{
  "n_layer": 11,
  "d_model": 384,
  "n_head": 12,
  "n_kv_head": 12,
  "head_dim": 32,
  "d_mlp": 1536,
  "vocab_size": 8192,
  "activation": "gelu",
  "norm": "layernorm",
  "norm_place": "pre",
  "norm_eps": 1e-05,
  "positions": "rope",
  "rope_base": 10000.0,
  "rope_fraction": 0.25,
  "qk_norm": false,
  "attn_scale": 0.177,
  "bias": "all",
  "tie_embeddings": false,
  "parallel_block": true,
  "init": "normal",
  "init_std_qkv": 0.0371,
  "init_std_o": 0.0,
  "init_std_up": 0.0371,
  "init_std_down": 0.0,
  "optimizer": "muon_variant",
  "lr": 0.015,
  "lr_mult_qkv": 0.4,
  "lr_mult_o": 1.21,
  "beta1": 0.95,
  "lr_head": 0.0417,
  "grad_clip": 1.0,
  "warmup_steps": 200,
  "schedule": "wsd",
  "decay_fraction": 1.0,
  "decay_shape": "square",
  "final_lr_fraction": 0.0,
  "batch_tokens": 131072,
  "seq_len": 1024,
  "doc_mask": true,
  "train_tokens": 902600000,
  "steps": 6887,
  "dataset": "wikipedia_en"
}
MLP neurons of a small language model. Each row is named by its layer, matrix (up: input weights) and neuron, and shows model dimensions 128-255. Each number is 500 + 50 x the weight over its row's rms, rounded and kept within 0 to 999. Numbers have three digits each.
A block is one neuron, or neurons of one layer that tend to fire together. After each block is what it responds to, as a language model described it from the Wikipedia text at the highest values.

L2.up139:512483551445541490536398479531560525634553466508482476467405430478530510504523420573591531519490521592488567572586512500557465500529548438494552520617551470517537555604641447507479493420492502400532487653498427525482514557491517554499481522496438501558503453472438561466469620582543414553507522529504625497492530492448537509570478426553576501529520469560511556483579449488589503435504
L2.up171:522464495457405496508496527472486551481395504547531577436503536457582494531506588542397541479540465388600424483493465445474515462498461545466590511465489372521420487483503504558486522475466530493533551528488540378551469442528449498502479495557430446544562533506572542500478590494484521491537565514532595472495504476494467549513497558521492451337460517485538500422457522562411431439541
L2.up1146:554511512528560468478530496512476498576539424459452446535534490488464514493525488518503444502528535585573510414503528371468421549466493533432514523508469507416466485496481512504451565407509584483434513590524498409636553502547483478499490551441501540468481423475598559537517474478556502486552521512483555530456526411517491551380496463489534566601456388496494505481490559481559536469525
L2.up1155:503395506503501499470516424537463508586500431475526494460442537394571483609497512506519524506469506483517591605494500502383451456546499495504524473495463424579417518487542458515545367548477552509491554515556477447594469498529502522523519428423488487584530461512412523437457473520483492582462475499570502534560494506561547507535520503542526532495502458593578484519431448534524448483505
L2.up1251:444453559470415437473436551572410504501439469521535375502431405512479429496504546555410405564466472469481491474554492466521483503406584507439534465572558479581560502487604517567499467432542548441470568591509507530567457466462525565483557484535479472450583503615478448487505587527510490551478546524564575530567569507523558463521432502560461593485457458560520484538512509547476473483585
L2.up1316:473411492492512437568487490526511515490533441532550497457400464468523448439586511601464572533493524466573516516479555525512437531588457512463559475467560513515537582548497538551538447466512539456519530636562485414533474543510450561535425488486508511542528508535463434419491565563436440498493556541597560580496476476370514493534424507494530548440506558501507492507539489468528484427499
L2.up1489:517558458571494435422415560408568454484398472608431497468495407505587393555624484591480501526509507509440446417440517458482514512476471469474599584601474430505502528490492472478454482489507541531524499679560526476538563442490515461537479529486506507416453434388411502513533480464562441553508419418420481464505622496473566487518572465482504482550403538462529563473449573590467459432470
L2.up1500:492520539495557499514501586466502340481505443547499424548555554407470563445522454483442509477489506565494437453515550456503406607528426451468473491492589472502483494534570529484526530485557506387533423551482577483505574503494590533497481492463450494586525500431433535640460465474522564536508534491403532545532558528469542478468438514496432517491530393565465522504518560484482479460488
Description: Closing heading equals signs

L3.up92:487542533517407564569554456483500516457377488490553556498436579560503482478498432426403515478417463448578561450499407478521497433442528467503544590497426501399497523591453500476614481448492589435548526440552519587505479504480393503522462536473479496472503582598492493537593466486511517615560398465408553465522501543551548596434482454503488518531445550492502483475511546457462493618528
L3.up145:453571516543480518591473461441517493569565457487494573530575558450534497517520421472522514470525462554485537438589511487524514476437526575513531545473524458476539472528504485518451537471617480493480448527557509657511470471509429461534543515505414452440532467593430523556494427470518410499453455495482450609519535496475591513510465572422593533569579494568591507421544408464499478518459
L3.up445:438587440482448552514550465543507635443513506537563540542590499544499626472523492407451474533469491523502547494468476505516536462520543506480440535536445458485532468507476532480425560409484504595491460477550463537530480445542457487501533542575545480481500503512514462543458488386516493526562416547508517474502435473453469474495476518522583432544462580483535491550512480514459534411454
L3.up1230:600497388503480474539508504492522556521567536505516615588486548518449554563504488511497555539443544491477456483472534580474571478499530446457508587472515511471517424491491491504478487405553529452484421408464519563529453516491482460518511482408526550558569620503463463511473460589490565445442460479429530473521482479410490561557519408508513455533450523481424478541544521539534511531520
Description: Clause-internal adverbs

L2.up518:407588506536529512498459519527578577508477476546488441472494492457556503442568507439452568490572487512518550463422491472557439485419582380471485435557474543468438537490546582513488515579487453465628580449443408536481531451604477530497543528525586462544427499520474449463525581528527514449505332536554445514531494546507533529501393498414514590516596448523476409504428457481529499451538
L2.up624:481481510536506511474439490485489556535515527468422627551446482539493477462489492581468515478518525576537543459486513472560453466488546477420535448493512487493501534479570635498395547514537520574479550492497529567461444583543441440463476471526588527488600415504430566465511514434481566618468473422596529576522539443508538490613500526447538560465515412551438380479516438437538469527437
L2.up627:473512611424498554542594487559528541466518517519458436492445440576490461495434516440397408465498509527482463482467474515516509495473494414413545399497368487508470446515389558533514485478497493526535455490542542624551439498612567439533516554430558543452498487480495421507519478541476532527476398519396522570458449527536500483508514505563530470403479536538499433456501621484511500571423
L2.up684:493576575485388463497403544530589487503446459518467525557493495511505517438550530531509524483446513506536460549536445487521578527504466488553517591587559592550518456560571484471434600518565493461533390548468418527435465487546503491483484511531515563488455474483618463495534479514513445558550414479566480526515444537597502538628479589531438577565510472619609539467426518413463526509484
L2.up1071:471573467450444563506415505507551583563636501539421476526431487500513449512579595530500482544549511519471488574471493496499475592473539478461525575605418461457470457499474559490438444591541516533507554538551516511506543400501434522394538522472448518537567460505484461443476464583541493491528452508479444444470502432517533415549552528528468499596530558535555464520469400563475542531603
L2.up1215:493515433477528413493574531543504551442548458427442510525468518501497447416516556506448494456491520431512505470469455486497521471487605506476520555555544531534576433566562413476557479519439495391574604475540467410575528546534552504442478456484544471558493550539405483403466525433510522479480466386492574446474473520500392401479572430516507559548488460429510451533497480512571546558479
L2.up1331:410489504487512433468489554438528569446459515511439562498584517490491520588490490509531389555469490492492508548607479436521493453472515537537476501504477465514472513560503508491490492443493461464509493541510517592446484519529542490427486419501538515546466469585445519565493457562461517476518448562565458525559531488535434507518659506520418521505504504524480536588457483518484547504557
L2.up1491:423421447471465446470396555505497585473548625488546565473517507542568509498517606535515435537515500500449586476549454505530503431536494456501486468535467554558522486481442592508494472536450453535491410463551493590554482476537495496543566526469573465538534450593575606499538476475479455463497492360577477429457520523507460463518540403534516580516446479520545491558425498541521558508472
Description: Stems awaiting suffixes

L3.up657:450487466488427477628473407481648523512477592560442570527512515532512502505530502475557446466537439507476484447469437503546485592504491402589438571485498504427480428625530425519565498576588540497443494544482433473401473494496489513506508485437481520506543556424487481518427525517470509456551472493500627500510438524436490465495528466447617426528466485553570407487483444451541442467553
L3.up709:488592495527406590559474474405603476433587480517518497489496457485629614547569466459519480610538501518417576501527561521535478493521467538482475464533535485497529458614455574553518504476511485490530482482548505556459521518466520569461542474468611450489496420461601443448449540550561418496442470488516427489555521434600491441489573453532589434601465528539511445541508478442554544482435
L3.up1081:452579427564445443553514505475559539384553507511441464458505485446551556579540431511491486517424449517473478615450515494555458494453468464519574454539505406477463423463547432563588488548439543503536468576524495482516511489580465519496530491515544552486525483535434510439477515518430598501485607498538534471576512508451489573511548504573364391490419523582504410493454469539581553484490
L3.up1426:480532462554472481520451449428532524476409516496448509512550427496554542518470546490559516481518508505473435473465523450573448469509481421626590504539501449505452496559482476492439561576541478558460498485566520505420523409536485534477497442532614522530496413472563506488473554529507486520514539562498453491538436524456642456449502562450496444531477454568568433504520386414525517464491
Description: Biography career verbs

L2.up637:565491511448450390503425442499492498524531515535469430467598439500449506528483481455397556581556504547559488484460456458536510472475516546422388465424436486488602527442549554523526510434419569481467506552480535544527557505436452527502487569479484460428487500408497436484437482553530494487575453400533441538547543487432453505395572433484490538451512474374546530641481514458479493475520
L2.up642:471460515506475558521578506494554523503468439535521520470563643561419501596430507475425499507485453449543523478508364541595518546546505473511601573516575529538509483421473484581550578572474500522597595561528505546438546586521435545558487536418598550497463556441562446445544395509525539527583569465559513534465606494373459467582587501451477439472587519445591477457547512498525559421439
L2.up846:437501487531499531504490463485536508496467522526480591494569546570537625537517443519522465484475460490589531500543475496582502420555441568558490558510447580600569519472597467505489511513476564513475392559464480541533585536465502513593480563484449580540544498414452498437508575536502521562514465520487557446416575460560514467456463525477494488586582490629506425479589451553516603513533
L2.up1153:463478546540521585549497435456439462529480541580501469553652453573422562483442553444452436454548483478565485459517495554509485464548489499413473550470500540594619487533505466491562476499422394578471524540617489516537560549514400585501480531513454478545621514482490494443535564557562451446445511493484624489542542519411486393497557501460455521465564510515474487558558602381466494526470
L2.up1311:479524449593437446422527448518473490467501494401501481608551489486514568580459556535547463470529602555522442573481537497529559452533489470433397499580536470558557437514443548558501556551416402461484367390486510507529506550492374396445506585483622562450569448520449499478418501489510497557525586417524554530427497508469537474592448553540517458451537511471565462501501476458483545473422
L2.up1428:393505612451490484505538425368539625504483415497508511465500499467478567490553549452555473454466439475540419522476529492587520536471570473434540503483512567500512486430527552438566539418492537523562375535467450549497510507550490506567561513476503484474526438499494508523491475521487459496446466498491434522490517555557500492533456560492512531571467467494503503481510467564369499515588
L2.up1443:568446529482433415483543531547366485494374481592438502509498553526496543460447474453460435497454423501573448562465500557580444571450577514459535587526441516487523481583490541520507573512467444510521444538544477520517469498475412493539460559530464541515495599495497551491537567565487506585565542506501496532596513417429440510479520519462552447536501477498459554499433456515500471495430
L2.up1449:512524495536506517483461439480527339545533478569490487541499441586460543516502469437439480484515553544511480426460569578568524504556538502409560567431519559551523409403482499561471443500515501468566518483381564434541532522485488545532525529514497507504568579505488537403501503451527546515446634510492498546479707522552464451475506482568455554610471511394473450562474475505504567632397
Description: Temporal and ordinal modifiers

L3.up86:556460550574493452587446499482548474489491544458582420460503518524574479472554484526498463610489413503522527551518493413474463416523498436504480547512511542432530607501549441409493483544481456441513494593537485512434439536517487454547384473435585544519475469413474542444467540498495521471450488506546507457575469534547456484602467473461549489500498568516556520459444461528603603527563
L3.up469:547476545485478453515375544451542492562423450523526540469466509490456515400535527476459530493499512459503551387450474482472547470489539438437447443480458377429549525511513443457462546469490541396557526519573453494556493497476436500415411474574485484488446588497500471470433544416523592521476573500473552510505534510538466484489473454466521511499557555447502492556514553441600456519585
L3.up596:517552506533372546520500498416476570474498485550515489469571502433479519500624532432433489545531527506569500505505432525514482514530439510414516511472579512435476450543523549492486466494455510438561558456492516556481564527523502547552446497540463497516537397473509374541561484487498570564558385557581487506544546509512572484487496507458508543423487419548479522469525527398480542387382
L3.up1356:503483529584542499555420476537425527488563477451498515488403442407526418476521476555520476482466449461548507441437542470493517446617440485552485506526527470516606560484482420583467485450476535480507571509508383449546489533547535520522587463460484483501483519560572452492406504510472552422548542391525527526494524457519528489548472507578519562484521486375492554475461455522497468419571
Description: Wikipedia heading closers

L7.up764:474492567530396525466594503545461475414461487502528472557477410483518578554532372504510492530509445584566570545510454560393571387521542447540472524534483493380524486512552514530550607572555517474548572542468446564494402531459597483597537621486526458509574497536496488578534488473549532435514495539463446489525495441442360538472506420427551409561540595394492508544530478484560472470564
L7.up1250:564491499451400533519459505500428464375395400531486527487366470538485486424563411524532551590420510558507519436525507523418536467562567452495440576554530431529471452527509535476479539600524485495518571550534412569511522537428550469551568649572507499499504439495474536458527447492543439471560515580532460544517506430447502575506527565438574438564521601494499490477576512481525458510548
Description: Pre-bare-verb slot

L7.up902:450562575528508420479515504539426551551419547394463512550373540531578509475554470466377497618488538526459470511536503547437457501498413463475531548527564418505473564517399436437456477523409553462583388447625567497512518504504469550485491484465435552561606516463475474570484494523477549542562430463554441486448542407519478505526493563559495579469511474490460489530564442521366574483472
L7.up1411:437515484433492492618456553575498581459524417535568543466495380519490489551470441624445516517446444498447449546533505481478456498566511421488514499463545520471522535479436431527549433477527486438502433515539448596567517492439549530452451530447476545462513524511548388541503438533468467485462473480492520488565549496493560507469513457522520568570477423568534480520447529515525489451573
Description: Heading and header endings

L3.up64:504502572505455493548516476480444509376539495589559401443453428583464541507456448513449406536487524572490480432568545458554487608542478559657650529534435454554533558553435488453570475445514394539488464537569499421530464481415488524496557568495434487525427560541535542557509492453519525487510468506471542501574556553455570441548498479400443524482454597526501463527480415498441405407371
L3.up262:532467583589595503445544578498519499453596496447509502482562559485463522561483490508513510498517449497495463623552550452515486593589496540475505556446518560517530478513521470527542517458500468541554503515494499533475401461457486469480536529353540516434489383466500536516519494426511501496449567528497507463557457571506515569431475443432472557468446441528442542543503539480434542567613
L3.up804:636461540535493539521624510525483536495427441544527427545540583460527518445401427457617547437473472488491529436530522477514488552477485433574515513497512481469440492421526494511549465615515406484599569620544433471538526495544414499538520550396509526548434507558490448572504545494508501531416499530486439554556453491448524488470529531591542573464535429458455550554364509497485464525395
L3.up1068:486583567480457518574549587524492513503430475529528477568546449530486466533463399498440551491512547552697559525530523484431466567571493566523504514551433451496512503607504487490538578522502414415532558625537538482572456511406439507558569535424562491521455488443515476524464572464506487490567520499510451445579537544494496557487503404416507491463437514511479549534492457524471472539571
Description: Anaphoric category head nouns

L3.up493:511432528528420543478476529559469518559483634468469508548535375506438542459555473534410482479506600393425493592533503515429471476404456417463458556440556472516517490512485557530536444560505530490457526466487556560518504573529524519441462475552467451401547571434510490506473491443509527494505527517413465531501527467556396608578565539532520412519543525448476563501503596496561514522476
L3.up616:573496453550482447585536494496587494500428503495486460464534499521404517608537483542471505541472542537492474524492453510537590515471574477504451570525570438407482390572594496526529507535535540483512419567495496425508479471614487500443538528463489404465578475453554486540431469516492427563590386533499435556434499445445478497504488513505575442618562539422548421576512391556483571498498
L3.up738:463486422468439535515486501549542497530472460515472479455542447588553495410523530478483484490485407546410538572541518478432544533578470440518441518549547478468542458610565471496517515564575567433579412598482477474532513431521459502476454474535518552478371605524419529502525492542569456562445496458453389544500568455567559484522456503526494530491572517479470505486485480449538494440496
L3.up1156:495470506423466481557501603510437485497554506495515528529412531550561494469506506442589523566594533503528443499536379460581560549490522410464466483504454516570553604436536488488469482472456514538570481537555421601552486478488556517542482483473523506458460519461497337505481471484474457466463501446471432435474397462458590464496499514500461525522574588467411529561503503425524570433495
Description: Month names and time qualifiers

L2.up213:464591506551420439566499428492537503558468447537492411553537454466437522523523419564404444534486422568599557487395516449479483440487441491444522483494534536510507535520470503461451535559464550402555443500481525484560523529574526514569535469516506527466575538528498542414485474468514563580498580578487519559587532490467540562538435401477532500575503472523521555560499504537554512614407
L2.up262:560497573471570510455564465494458472445547464522533482462565453462398496538525471502417483485480523569500521490555510396486503495436548730442463511487522477480578487543540472453452467515426447454589529600475535466451445521453511480515508544561514429598442427454518500554484476437523383595516490486552520539456586550464557472487563491428470419462474457506467550517497582572412491477398
L2.up535:540506469560409562494557451451478475434471445544433510465457592500535610535488496464487521437348431606534515506512484492553491481459511457476510468555466489658548364473619499403458572447511500446553456400494566449477459412509423462410492455471457531478495485555463519530541497522533460492619539468447593494519477426515500544537475489514569562522556444481423453542504504480572471473422
L2.up611:410543550467500426459493536558489508424461493535463566450488482515560454550485487487550536462521503432475518505530499489452549468475584440529467428567512491469506580495498573510584564525433428494445523580478498449454512427559487557482500458601433607472452474486465471477461560571515430462537441559622533483449428508518561569502466456417502517481464541508524443556468436490520437488548
L2.up728:511412566505452536427525462554616523509522549512436555441628497558461491508560447430556522478473517533555561452517611501516455459522530604473529506570521430492513440432565445457622606568491546423543425549479505455513547572474452509462512523517546508539449534464474492612498495487531401523531510499477699597455518462452547521523522539412461506512502575461489541492527445466485524497520
L2.up783:461438536448525541480407540638502476477501430528452533524468500407417513422444524521526523539471470486590566475499523529503501527464543452484520497453451426574417537373521529523447480504483533498513581486427530510502494492437475589485489468480510595461408520464449593527459519509496500402562557446478526480574445517463506503524514559486494606629648523432460479428490356510449458505588
L2.up1145:551597526501501510501466511560468435470554424538425491538526420518485497581427549579509530538519551488603537566441534422437485533568605549386432402442573528502531464521495520483399625534506461419555496495467538441453511547567525516460467487517488514404556521566484554445485412480509500495427531608518447555486566506445464465504504504524407490530532514471492592596572447522462476557409
L2.up1267:598476554532401483483482526441538487562397448481461492472429473548498463561540510440499444541611565451422454525549552537481572484467488582403443558522536529371513436481547466429503553489534442445569487533594525540477492517548450518526523597590625466534518422545460433510506490538565500464575494466503544541553535439560462492534575496493521500541532471568509446559568508412504492404451
Description: Clause-opening connective words

L2.up87:594482556498470509510465482520495487507510388559449548513556480572423558514388418528493537433473505579572513537435480395513524555452449536554504464543475487462566427550424630396627552488597580563476417590518536510585467595501428500491475519549538545456493452452525481551450434375549489478509482593531507466443486464506376463503483493460541499486476476491452576475471503485388538394476
L2.up208:630564553576515569535548525585483528484581525489531599517516578485532598525420369528522488348431472532508552533498532483405518543460488447505531429514498484481500560477481582531544489506455481415568456504549547444531514540492446522506521477485522547536527510446604516583475464525539487522525549490486554513458550514510475484505514516439483546514511453531429513585407590535384453595497
L2.up551:535452559530486478474473492468596476411505500502525549601540550522551502443510476598518560480487481518543446431488511464528588537488548521519439518542445447524576592467495539537565462452403492499520500512365479531554517422472425494585552516465478534470556511456534541581440517429534565452574528519531537516576516493475448558451486445410406509424439465550566517508544607645440522479466
L2.up800:513588620517486560474539458460538524555494529495486470565569571522416462528470399463488460505430535485566519549496568481490535495484467552535485468525568520476551474475473570463547469413533537497578485461564499547506514547479469543466546470483425511425489570505473555443500441374504517569474555526509441396541573472426572462551463432512547555580408552463420554527496518515472536490486
L2.up829:420498584498478506440486479548427551463357567499513484615530561474432471516431421501481528472498585540502464551461506456466549559466495533488519525516579522538544528439461498560586534485459483488581440540471568429534569550519419557504424456478563464410472546500558563446498507442530501515503611562489485499556569513592556513593488414457463564497546552486429474610478509500465453461410
L2.up1148:534431573521436507470568502533485436520553563570508482455572494495548524459555603498517503469471554445507499553509439491443449542547564517401545489471497512437502475500604459575502406406461431461455558433478552493370454488538448578540476415444506481529497387619499467511458489520499380482530498534427532557412503591491529504484479441545494504556473433522514456584518487542426526453471
L2.up1191:540555426515550442470547495424530536457502468536435494413550535474467537528429460485388482474507459450471447460486499477490540513397504475422550569528471432527492450385499405507469538455507438516549545559492487490520489572534542453440510430543596515574494384487535498517546613532560593568481568527600517551621571520568452528573485518461502497527521550511533535559543445415514456564406
L2.up1488:519549593494576440539444635581566608428521471544466491608658520491505432514450429524442523439491502559548565525428541555525432572511512465490490578571449532551558521550505524451501479490556532579599432543526537538512484556497535496485584532461491560481466454488444556583439394442585560493508521546477454516544523440556480578560450476478477478466381479583458505561411526534431530536425
Description: Degree and comparison modifiers

L7.up1179:516509519531569500590464468461482614498471517577492438412517407421532535453421444481515473539483593536563519475517523453449482562569442544506441480472525429490551427544514508388482627491389514528556503522516475493540436494470431457459483504533507530544555520429567502452545641481490553511550493522515518418517490464476547595425450579546460597523534449554477553577528469528451547478477
L7.up1230:531533650494482567524513584492455479466532430551462469537484441565509467517443475463466486584461465490526523450500516428503440528433435523618487444569527468466593506452592548470474514510546556423466412522551537406494458444437425501436486505526443462477524515528479525528496455482481465534539445532458523467564534495548408594432416405503471541477558447485524468594545510602414506503483
Description: Word endings, man, of

L3.up325:562546539411427370454507461477438490534377411454476481564476503503406378545514505511558475485614556473553477573487498536441515488435444535426570483432493512523498383429424557590504540544539540547512488519625515447497492455435512441472479513439528537467504569499532500634512459472487585547516471463484498394590483487488555501478407509493491568538505538461450544558481560519553474462588
L3.up1334:544451564478536447429533499480522545461552437485534457500449530516389462582385565574422478477640538470558538552502514486499571619491494598511562457490572449588557473463503480570631510494465497555504559603575488452517494556495482539435481503450515457576504405529502455433546563514517492523368528511604546490541481562527518439428416509499497534566546510497500528540442446510478516505463
L3.up1404:528542584550510529496577443471484501535428441465537498522537499529468428554533526531511394478568505513514512568509470387478428532574488556555594459506527411541582527458369473421502428440493491425531400467498430401531477493539482488469473508491497488474459503556476415538490484467538478532540440543540475475522547503534448505525462488482583506529567531490474480564543458575498488433528
L3.up1534:557538550523516483433537517510485489426518433491479528487523437453479488472439432442467475520522445460610512433479473400463546439610438581526451431499516507462496470555413555514476499463490409507565541502493529510508432623584511512416460527466503555462502532463396574593472504408557541533514509471509483518580483502521479443526497479506460520592477421475471498522480528501612473611426
Description: Math and code expressions

L2.up131:583547606470420500420513687450433450487493436550559549570498485540551491537474402513605536454554529625542492526465562501494539519422469490501491475576403504424518466389550492492499622454442413525485455472521528565561449562473498596489434515457511483483429456439547492463425460504592472588517456502532487552567503509499449524517531479417452563459549530492511554495522468525549427565471
L2.up414:498530538555519490483536564582464445452414445510537455569457481518495564521459417515516396535536618492596453530517405402464505473492459567437564493443515548413490499544451470449502485491540442475455501515489593594471487424499460596500443517489497562465527498474509503463552466506572539437532577596518420486543544478534484528526474415564511541529575602476383571566507465510422527574445
L2.up886:466535597457472527511527454463478428416442499458423524512517475480539568459450483446549560437540585525635501533560504377440570453495423481535562433462463497417487566466583508584504476503464497482671573485423497430449477409567449555485418543557444565478506490563547516372385521408511522505469602549477568474547535603527419482553459540571479477524513483426506536551586487528465491489466
L2.up899:430590499477514534494593584460506492533547553488549544531441540450435633452583490538416614452515553512525480486425505585474460469564569411463559484470490477541430447481523490512491459573508538392476579499521471506506396580435522573533569513540438520372498514435596496473442485547571554421549420545480508483475500561569504484518481466526548461575487594425539524492537461463531534558426
L2.up1003:552548517457499481492475500580485497463420439508542505507548493581531499441514509506522484494557546567591461483457482511441538457401553465450548433470441503474573485384473513463479542517467576523558528491413544494504485563504555612449509507573486514410390432525506551508427449465542496574522538589465470552551603427572467495432505472455473497531617543439540488490565475496496470530425
L2.up1354:426521516477503451457450468521503484484453447512502506561547546548454518476447476481504606537485398535521434504494474484487427499450495570487439446480530497501533528530542462484541471525441512458515506544514490607604529528502480501381620529517376456433511401522471549491453537563450431550554531446566535459467561451489452481476464600447432482533475453474435545534467440537422471498412
L2.up1531:515554523472541500523539492515471407504491448546480505539462461501513550486416498478487536540425470517559534548503491515423523473438447448477377532481448456518484412544466442469484501542581472530585565495480474557530509465545517548456572583529443547395489535540477514451434500423607576479491466595401506456604438375582502452334568540445500398561537436503443550549501529404458476502417
L2.up1533:562524545512465512516561518538413421439450413520474553539495590460546532523436403450515541475492506498513478442460536433446547496499425472428498557521460505509502447484597415469549578401549344517609485507513473412514446439445521488493481487480451553467475476451498463496506588453550512605555558472549573559529535514429502448558470559485564520589568522521560464506596497511426471505438
Description: Modal verbs before verb

L7.up661:475530438520564424505472530490490579578533557489591502561485543541470517544406537476401611543460524558475524556512487567508513532503534515447506438434519495478477519478583550454491526522500441586449473401542516584530546470501498480500529467448502529587448501553489571559510537586524426600529482563523476469397577490473464440552511477510479543400443505603464412558627593447455518526564
L7.up751:465455500573517471530414538526444391462557528559469512547529507512493511463432415468473492489564583410464571559511458476545524547507465450535456578450513551477502562490518542521501474477538470619442458486515526473548579502599456536364470496435457411544520554424485605492541548520514505559493606509564485558522495487479422476545394370441498482469523449510417456539571514463432493556567
Description: Quantifier determiners

L7.up41:509454533545460540380513562480478537456480497437483508467526536504457522507409556436491507458479534438468547537504503364466457524485562517370544538414501452392513499549434504399489385543549513445647448417562553506510379482585422494558490459530512457507503465524519553498585525442489451531460489551435620506502435492506485478414434490437478522438540459451499491530497475464539457502529
L7.up226:469499525551526520469537425489511587476516487532540461510532483476562435539489407464458498483539461467488447380553552453508562447499512509573483519536561408414544473490603472478495517479367399491561527477530566524443449475527410540552476490607452505427579529579554475505545453405494478521465465470384478490516577535476449493520496443510467525514502459453462457582504528560466441564471
Description: Adverbial connectives and hedges